From a checkpoint of a small transformer trained on Wikipedia.
Training: 172M tokens, 5262 steps.
MLP neurons of a small language model. Each row is named by its layer, matrix (down: output weights) and neuron, and shows model dimensions 96-223. Each number is 500 + 25 x the weight over its row's rms, rounded and kept within 0 to 999. Numbers have three digits each.
After each neuron's rows, "fires before" lists the tokens most often just after its 100 highest values on Wikipedia text that the model never trained on.

L2.down59:500500513466483536514484526454500518484525512489473516478531486516507512482479496497515509528517480504510480479476450504468535506516483482532487509491497463521507495490539513516482518520538519522511474517471474484527545540498539493473526554493494475519503503510542483483475549511561524506482525510498527524537515525484471454427470526480470494495504500519496497505529471543515479510479
fires before: " |", "%", "/", ")"

L2.down674:486495524486469489494518474493490507521486539484522496485468488540541523475486535456528537472500452516540523514464502497498473485506493505490472504504505530501497583457507476516511469494502474499483496517513468499509506463517444513487403471540485459491569516490531481547471513490483470491520545496474481458524523521523513453463537525463486434474482515454550491524512511487497471513472
fires before: "\n", " |"

L3.down572:524507481531481466548505481478513501509504486500472478526525547484532549487491476459491533531501513504514475521513537532462508490495482527542544566476520459461488498503469492532519486484507511481497504517525512536516447492511503461516539503491504517502460476544538467545516528486529473479496515477487554473519516496527524524468468538507486463496543521499514490519476480514462483466514
fires before: " |", "\n", "s"

L4.down792:525478499512506498472489496503483538460501516479462468452508537507491509469471471445495520437496489474526469510499511508516553519487512521529567498489483503490518497486490527521477505490471456485535475492459513486480492505491485545531492487475530467486511518559539508522484542496500506484456499459532508544506492473507497497505519518487470469472470491463517484520503496513547509508521
fires before: " |", "%", ".", "un", "ing"

L9.down101:511498503510499541515482471513512465531492476496491510480481500484482501486508493487501529543468465502472534469478508474479501548520469491520559500520455539517477479491485498502519475478505528526488470521468487503530531490476490516507524513515483538484499509490505463497505539538487456481467495513507510472510517507498467508543527504477519486511520484518479502508440478502536486486503
fires before: "n", "ed", "ic", "le"

L3.down8:503498474474521497451492533563501560527520483513518487457498509506450474494534502504474495558501527446530465452497474497536509511465498489515508493464465531499527486546463564510491530456494516484486501486492565525528501519532521535490493494490474549486490509478496531518513534517505504517449474491458447476457455510541499480537469468514518505489516494496488479493470491499479534500473
fires before: "s", "th", "ver", "tion", " |"

L2.down12:537505491509497576524490510509515501477550475488502515518513497519498474501471503473471461507486510485462533537459524535476538507467538485476548545458502515471524511487504475482492460512518512502473540502501508494539510494471486527481535515513486470478446487478496559538488511482462499527480505535511506503497501512475494520475504521541506506490465487499479469528531517484484488521514
fires before: ",", "."

L3.down313:567485523485528468499482501554534565495538475501517511496488522537497482475509475490516511488492515506483500479501515520464480447533515507493562510535523467517487501507523512523497532549495503491462506507463522497451498509488492492503486522504489498512532502500525469463494481523547520514528515525522451497524527475484504428504477492503527532460484535499478481491514514521497466485474
fires before: "″", "′", "W", "N", ".", "°"

L9.down481:462458544477532490484503477453533472520494513509530492494493500499502508486496504510504481576519460484552488484496501516517523502487508497525482518509502471524534499475489502475467488521505491553528545541519505462477542505498498454533459507508542517550503488466480457551503500514503469530517493462503481454472484477504498493477492494487519501497481525463531492490504462544469555513482
fires before: "s", ",", "\""

L2.down526:531493548458520521490450473483493481493471480520538506529520442462505508509499482517486466496539537490474498480511543512456510500499493498481483489567454531525502497497477504522514516449460502524517522514548480498514468501515465513502523546496525501502502528538513509459472493521477481516492503486524518529430501514475483507532516496537469517461522480478507519530487477479494515480504
fires before: " |", " not", "%"

L9.down495:519517535462493520473527530539451492512529513489549474520505520499505481467491506509491467503514494484517501471510511505509479505455503455530512516458496452467464489488446519513516490461518487514511529495483526503487521532507524520519544482466565506475485493489528488513544525497495514541488512494476499500498488506514517555456460520483526459477492507525506470485535483467525484460536
fires before: "\n", "-"

L9.down405:481494503504505503483469470487504518493514516528476494495514542471464514474498504534516490527487488493484488452492508499498526452545494513490509495541515509495510526494506475515484499470521508475473536465530514522508517464522459523555538499507474487516450501502472516507482552493534517453469458503482508487472528542504527489511506506496510499533483520520488464476482496514527476483546
fires before: "s", "ed", "ing", "al"

L4.down202:488462504486494489509505495495470516480444512556493479517488508474513511526573494532480495476513503465489501486485499560477499527485462503487433437507466476505517504529483531523490497504517484562528493471505534512469504454500515523533499499522524516478502529518499513474523474515527520516493482491469533516516507489447511517520512487460492527493478477515460527559503490500514483521518
fires before: "-", "\n"

L4.down199:535487513504487486515457514467471464510539523529477481483527494500464501539500531461473504502549500515503474469464499499500502508481492504476503496525526509450518498439505551483537511509530478485462534498486498518496527530515479494529520482551516506428481469485494484522479507547549483462448518513484482525471529506495498493523517504542518477528500533526504450500513512520460523494507
fires before: "s", "it", "al", "at"

L9.down147:496493480501498503476475468505513505506500506517487502451500523538473444478504531480496464521497503458542497490498549500478447485506455490463469536495508497501497508467497540559470475489500483454485505503520454530473476491503486511516489553528529514546471445496545503522493488512512453549504472490472491492492502480512532485495500510498491570503508473481513531518521474475485485490460
fires before: "|", "\n"

L4.down516:476510517515498512469513474454466538542482481538481524464519502520532502524489529463468479466485515524497521489491500509463473536481528476508463459451453508482466530503490479500527491486484518502463476531492484504509482504455503505482497486486491476494483495526500505501528522542523516481501469484493508515511464431462441504495480479500474522509522507550510502459490487512510514517488
fires before: "'", "ed", "ic", "other", " and", "ur"

L4.down3:461517525511511480539506493490503463493458503511490499470494487580504509500451519466518526527490557472524467455522475512489550471455456492544509491489480497495483486475513507502505512510496558522464536505500528516515511553545532493490511544514523484476541491485484468527505504520489492494491484528499473494473500491521490478504512502510542454460523517532478504446505548507540507484469
fires before: " |", ")", " ("

L9.down48:516478492554505470519501500479535451535536525510510461481535449476479484475500528498509527503514500479447473509474493535486515459459494528499518515568496474547509485457477476511500496503538466506440515480508523536492535489456481525493498502505520505551514479493510456459472501525471456480484521520505479517537489467545508480507496514483470490456495526527502518462497514535497515494495
fires before: "s", "ed", "ence"

L3.down656:557476496498524533504502500487527497491490503514497487487500514465486493515551530470497488528529490480512524515521533483502519492498525525559462495520505467539528462524498467480508556508487497510519487459505493455506503456474447478530496465493480533500503500476525468522501488512506520489462498505528529526500531477449452499493534535509439504502511508493483508455472508543510512516469
fires before: " |", ".", "%", " ", "ov", " \""

L9.down27:513497477463499481504477492496509451471487507520516509504504529512496462498538484513489487445469451522475475514503536506488514475516494542499501497507471507464462484506480489543584502520519500491522495465511490532476486488470490538530503454498460494494467499460441534484448486502513507506496511567501463533491454518487488479520518533498513516557514512486500500449497512506498466479508
fires before: "s", " "

L3.down365:475482528495494532517503503473497486506540545507484506527468480491526490523505472452509540469509454525481491519469486513454510497492496525529479513564486508427501500469484504495528492490466522513510537485519537465532489513497512513501519498498470484471518511502509464478482457517508527487560491528483520489532521501474511499481511471539514494496476484540531478498495526538519505535491
fires before: "\n", "s", "t"

L2.down8:522476584487456471515537532523493486505507488528503504542512464506494525476520484502533499482507538491509479518497463518491517475495493485504511505482503506478437506487561524494539506454525521467464517506541474490494513472524486489536510518506529512504522499492541481532500472489497490526522481475521446465531516488496461477465482500493519518459481518493511561517464492513516474511497
fires before: "\n", "er", "ly", " a", "il", " "

L9.down408:492521517524497457522477518508523486489496493538478482434506526510493476469490480488518514492521504443484482513483462474450524498544520489520522543483476476488469493541526532517542503500502475492527504495512476517513500512506461492513507480483524479483480503530486485481529529482534490486498507543487520467552553515520495504484452490513515551483469512507469508517513511477499473468535
fires before: " to", "ed", "s", "ing", "."

L3.down742:484531528507521468507498430483510478453535496481495519517520506514475464469534522504518512523498469556489520505505484493511513473517518501467515522511511520545517505477509494518471478468494529465456487559524481498540521519472506501501519487476522492446490468536525508488538474489492474539519463464486502468496512480547528507511495498490536556475457482481482485513512462498486503513551
fires before: "″", ".", "′", "°", "o", "19"

L9.down429:520533455513463536485481520489487526514490484471503500528481468481506525495510503526499497513482460503501506496499449508549515494530473478502502481500489540508443530545510496533532505478505512484503496523506458520496504505458480481498522480511518453544533479499482457450505492487471481474503496519485530518529475506506475513492465533515477507503440504468526543515482495462483510510516
fires before: "s", "ct", " to", "es", "d", "mp"

L4.down315:462511493504515500480501501465467498465521506495528484533518469505481510533515508524503499462487547537500473515487498489490506533488461476498522458488416457523478544553550510514525479499526491508516499514484487523485507493523517483511509469488484508485504492497490487539505513514537511499506491481495529524470507525512540480495560509525496543477528487479554483464522532488500507548486
fires before: ":", "rt", "ed", "us", "ly", "er"

L9.down338:498479515491498520459506455487504500495540497536527505525541523500495522528475501448486541529506489508484522477481516487502545534467505498480482512502488468484491548488525475485500480470501493455483493516497476493514479500445469476496536531478445445530501503472547501549446542513539466508547503508487504512481537529479504484502524487486514472464505440483557500536485467489494539484491
fires before: " |", "}", " di"

L9.down373:471466493476538516512492508470523503515488520512491500518461471490481488525480494493526493506482521513497465472475531455508510474540550537472515489503446528485521529493490526535512484449490505519461549455531494515480491491500469527499494533478471504500476530468478516449523503435478495544510493453518514484484493501510525523494476501487485472547479518536467522507522454531507464466538
fires before: "ed", "s", "n", "able", "d", "et"

L2.down531:497494498494520467499486493501496561493505492479486484493512534498478525496492489459533522518511461521523510472485488490498521452477505494555473470467496513520467449509532450550527516489480483482473538487440497529516485475490438501495453525501519451463485551534498523527472496486504525468494515477478504477509473506525516465516505521509506510519484505507475490502455459532475473478519
fires before: "\n", "s", "ty"

L2.down365:515491506483484490501522529546490568528503509502518514559541478486514491492489516500507513473502521452501507524485512483458502484494488480473477483486485483508515497486501489499510480478553495534474523520517480543453529469498500495491498487558503481507473512529454495518471462472499496553475458496467535519510502492479517463516510493517479505527528451530538511510527540472462543536500
fires before: "s", ".", "\n"

L7.down297:521510492566497480508488463508444478503529480463522508501481522501490532495511551479461513555558497508510486488475495515486507478465524507510486481489552498499502491482465524487512458477487490486509509463490537490499505484461492526466487501518484512499537489463503481510500497514525517512479501507549502461535495451501489510481539501494515537478474469506487521531471497436526512494469
fires before: "\n", "n", "ence", "s"

L7.down399:517487488511528516513499511484459516470511513462453518492547442523492502505488451517532539526498504523484478517490493492472519554529527519516491508471545518501475492525511554509510480488527521502506532509466528454493505501492463441459545508465511470501509511508448527453492520469519471557455500465499519487474541473517479497496508544489494507470489526524488496484497454501494502468484
fires before: "ed", "s", " the"

L7.down574:528500468495527521516499521442514511521499537456535491504525498473484505509515500483511507493520487517479524479537501506481543544537515489524499520515502519514492457515492501529494523478521489441510453540494460537532497464519493539495503488507470531496505512448496514476495512546494505537515516533505494501517544526494504502525515505506539518517443495493471523488517465515555523462484
fires before: "ed", "ated", "ing", "al", "ur"

L2.down512:527502523502523516501486497504469547505478476448505493522517522441500523505535461490566478462428498514489515500485425429535463521482489489502526523501531489519487538521465540473517488543538502507508499512497495502482525490499504455495516496462496512494513539480425474518526519458518485515527476470454530469505480497498527495533491488508516492499478465495494515495490491486494512515486
fires before: "\n", "s", "born", " is"

L7.down739:488465516480453514457463461550473518496517477517505512489561444521527503501521538492473491492471510513500464483519470490492505524515521491502490516474511514474455520493518500486444492572518482484494497525484501494534548497512500567520488489514542525455531504520543503473487519473471494489471476510502518491487501504502491507504459463520460535478543482454477518540503508492473481477524
fires before: ",", " 19", " the", " 2015", " 2014"

L3.down42:501543481509506476496494478461487526500474487497510500442543496486501528462484544523485506488549521454510470456517522471520479557529494479502495451495486467528475492475488508492492512464500506534483453543507458481532454509515520524504524555491484531441458529476458529502501538510459481512475522460585475496510506495517517538496476461499520534491526484458515532489484510537527498479516
fires before: ":", "d", "ct", "ity", " ("

L9.down218:514515541515472495534518468443516541523471490488502519474504469496533529490510494508499477502483487496520469489509466517516490505491531512468466515523510478474521487486534512508527511505500546501544511466526524529530485483512508531541515509467483484487491482469488489508459500530503470577504519515464503521520521495521546481474500497503486517488455488512519489500459531483483505530520
fires before: " |", "\n", " was"

L9.down97:533493512502483474524518492541533487528521481430497536471517495512502491484466548473471500476522561509520498525470503516536480472506463491476484471456474495492496494495505480529471519537480472523487545516511520469524507503494504544477515497510492476550496522482490540501478489488530463464468480494551488492487514471502479540478537504494512544528506508533515483457503494473504517478471
fires before: "s", "t", "ence"

L2.down30:483502497535479489531515513543502492468519489504461480496518502543456490491516495534484480528535528466481539538487482505486533488495539500459506510535491512539508452518448558496515504506515497493509483520462520502536506494504520491479497516507528505527530526527514522542480544533478524498540494511521554501506510500499444464499483486530517505508482517505515474448520477482506516496508
fires before: " |", "N", "G", "A"

L9.down210:477492555499483496525479432474479486466518489522490494571486455508522529484506499521556519524512496494507519538451474502491482480483465542541471481503503452509479513504552537516529472506506471513467498492504497499514514489482459503488496500481530468530478523518530506529483501496497509551512463531489489467456484493501503500486506531491491464495504513509505512556499512494513586489510
fires before: "al", "er", "ed", " |", ":"

L9.down833:487472550476498511470474470481457520529471487506497493506527478469543517486490461500477523508497551518537498498514515526477546494495459533474451533507503508500497461511518520494441472558501457507453457515503488510512451520481494506471492467522523545494507455515539485515531497497467491569511510500512500479478520470531503474489458511544500500512496482521522494537464517512514507520481
fires before: ",", ".", " and", " "

L2.down717:507512528508505533507479492494448495521534537502529500524475504561458475499551487499510517507518501483460523491495503476518453514512525487533471502500493528508480517472493512445504468478487503473466526511522531510486508501460490496504480501490483502487507512453515516534459487520491488490511497532502568490524530508508455492536451517518487525500517500466474414488521448465524486488487
fires before: "d", "tion", "ent", "ted", "gan", "m"

L9.down44:515499495529528475503489494559483465492526500493491489499494504526489471480513497518501509507508515527483484496546522496497497482527472500498493537518469504473518433479503522508508505518470489495506482520491450439493479494491460505488483516514484534517535513472474506464454488493523506481494503589484439512510482466488496455484503499490458497547527499485537458471536492519545499502517
fires before: ":", "gin", " |"

L4.down445:518502464486504499501449495465469527482522485531516494570474516476501491465519516478507508498522493499524504494550485525492441492447494524460528472489480516496491476509506513505510503527521512512431543529491462499538490463438469494489521550474481531465491475492498498479511508481512531509521442498555504501485495436503517520469486489564493498519504504485485505513486467494531542530529
fires before: ":", "\n", "---|---|---|---|", "s", "W", "E"

L2.down826:498505523486538482492497487479493442530508501487485536509505484498479485477530488456513494449464485491525497509495483486495524484504456500535491493482522468481539496515526464541522531529523470513512502546498504473487505505498448528531510489468522499444475511468504494457505521463463513493488468490452553513491472529534499494456512572533510494493539521497540504468474531503497488502499
fires before: "s", "ed", "ing", "ity", " B"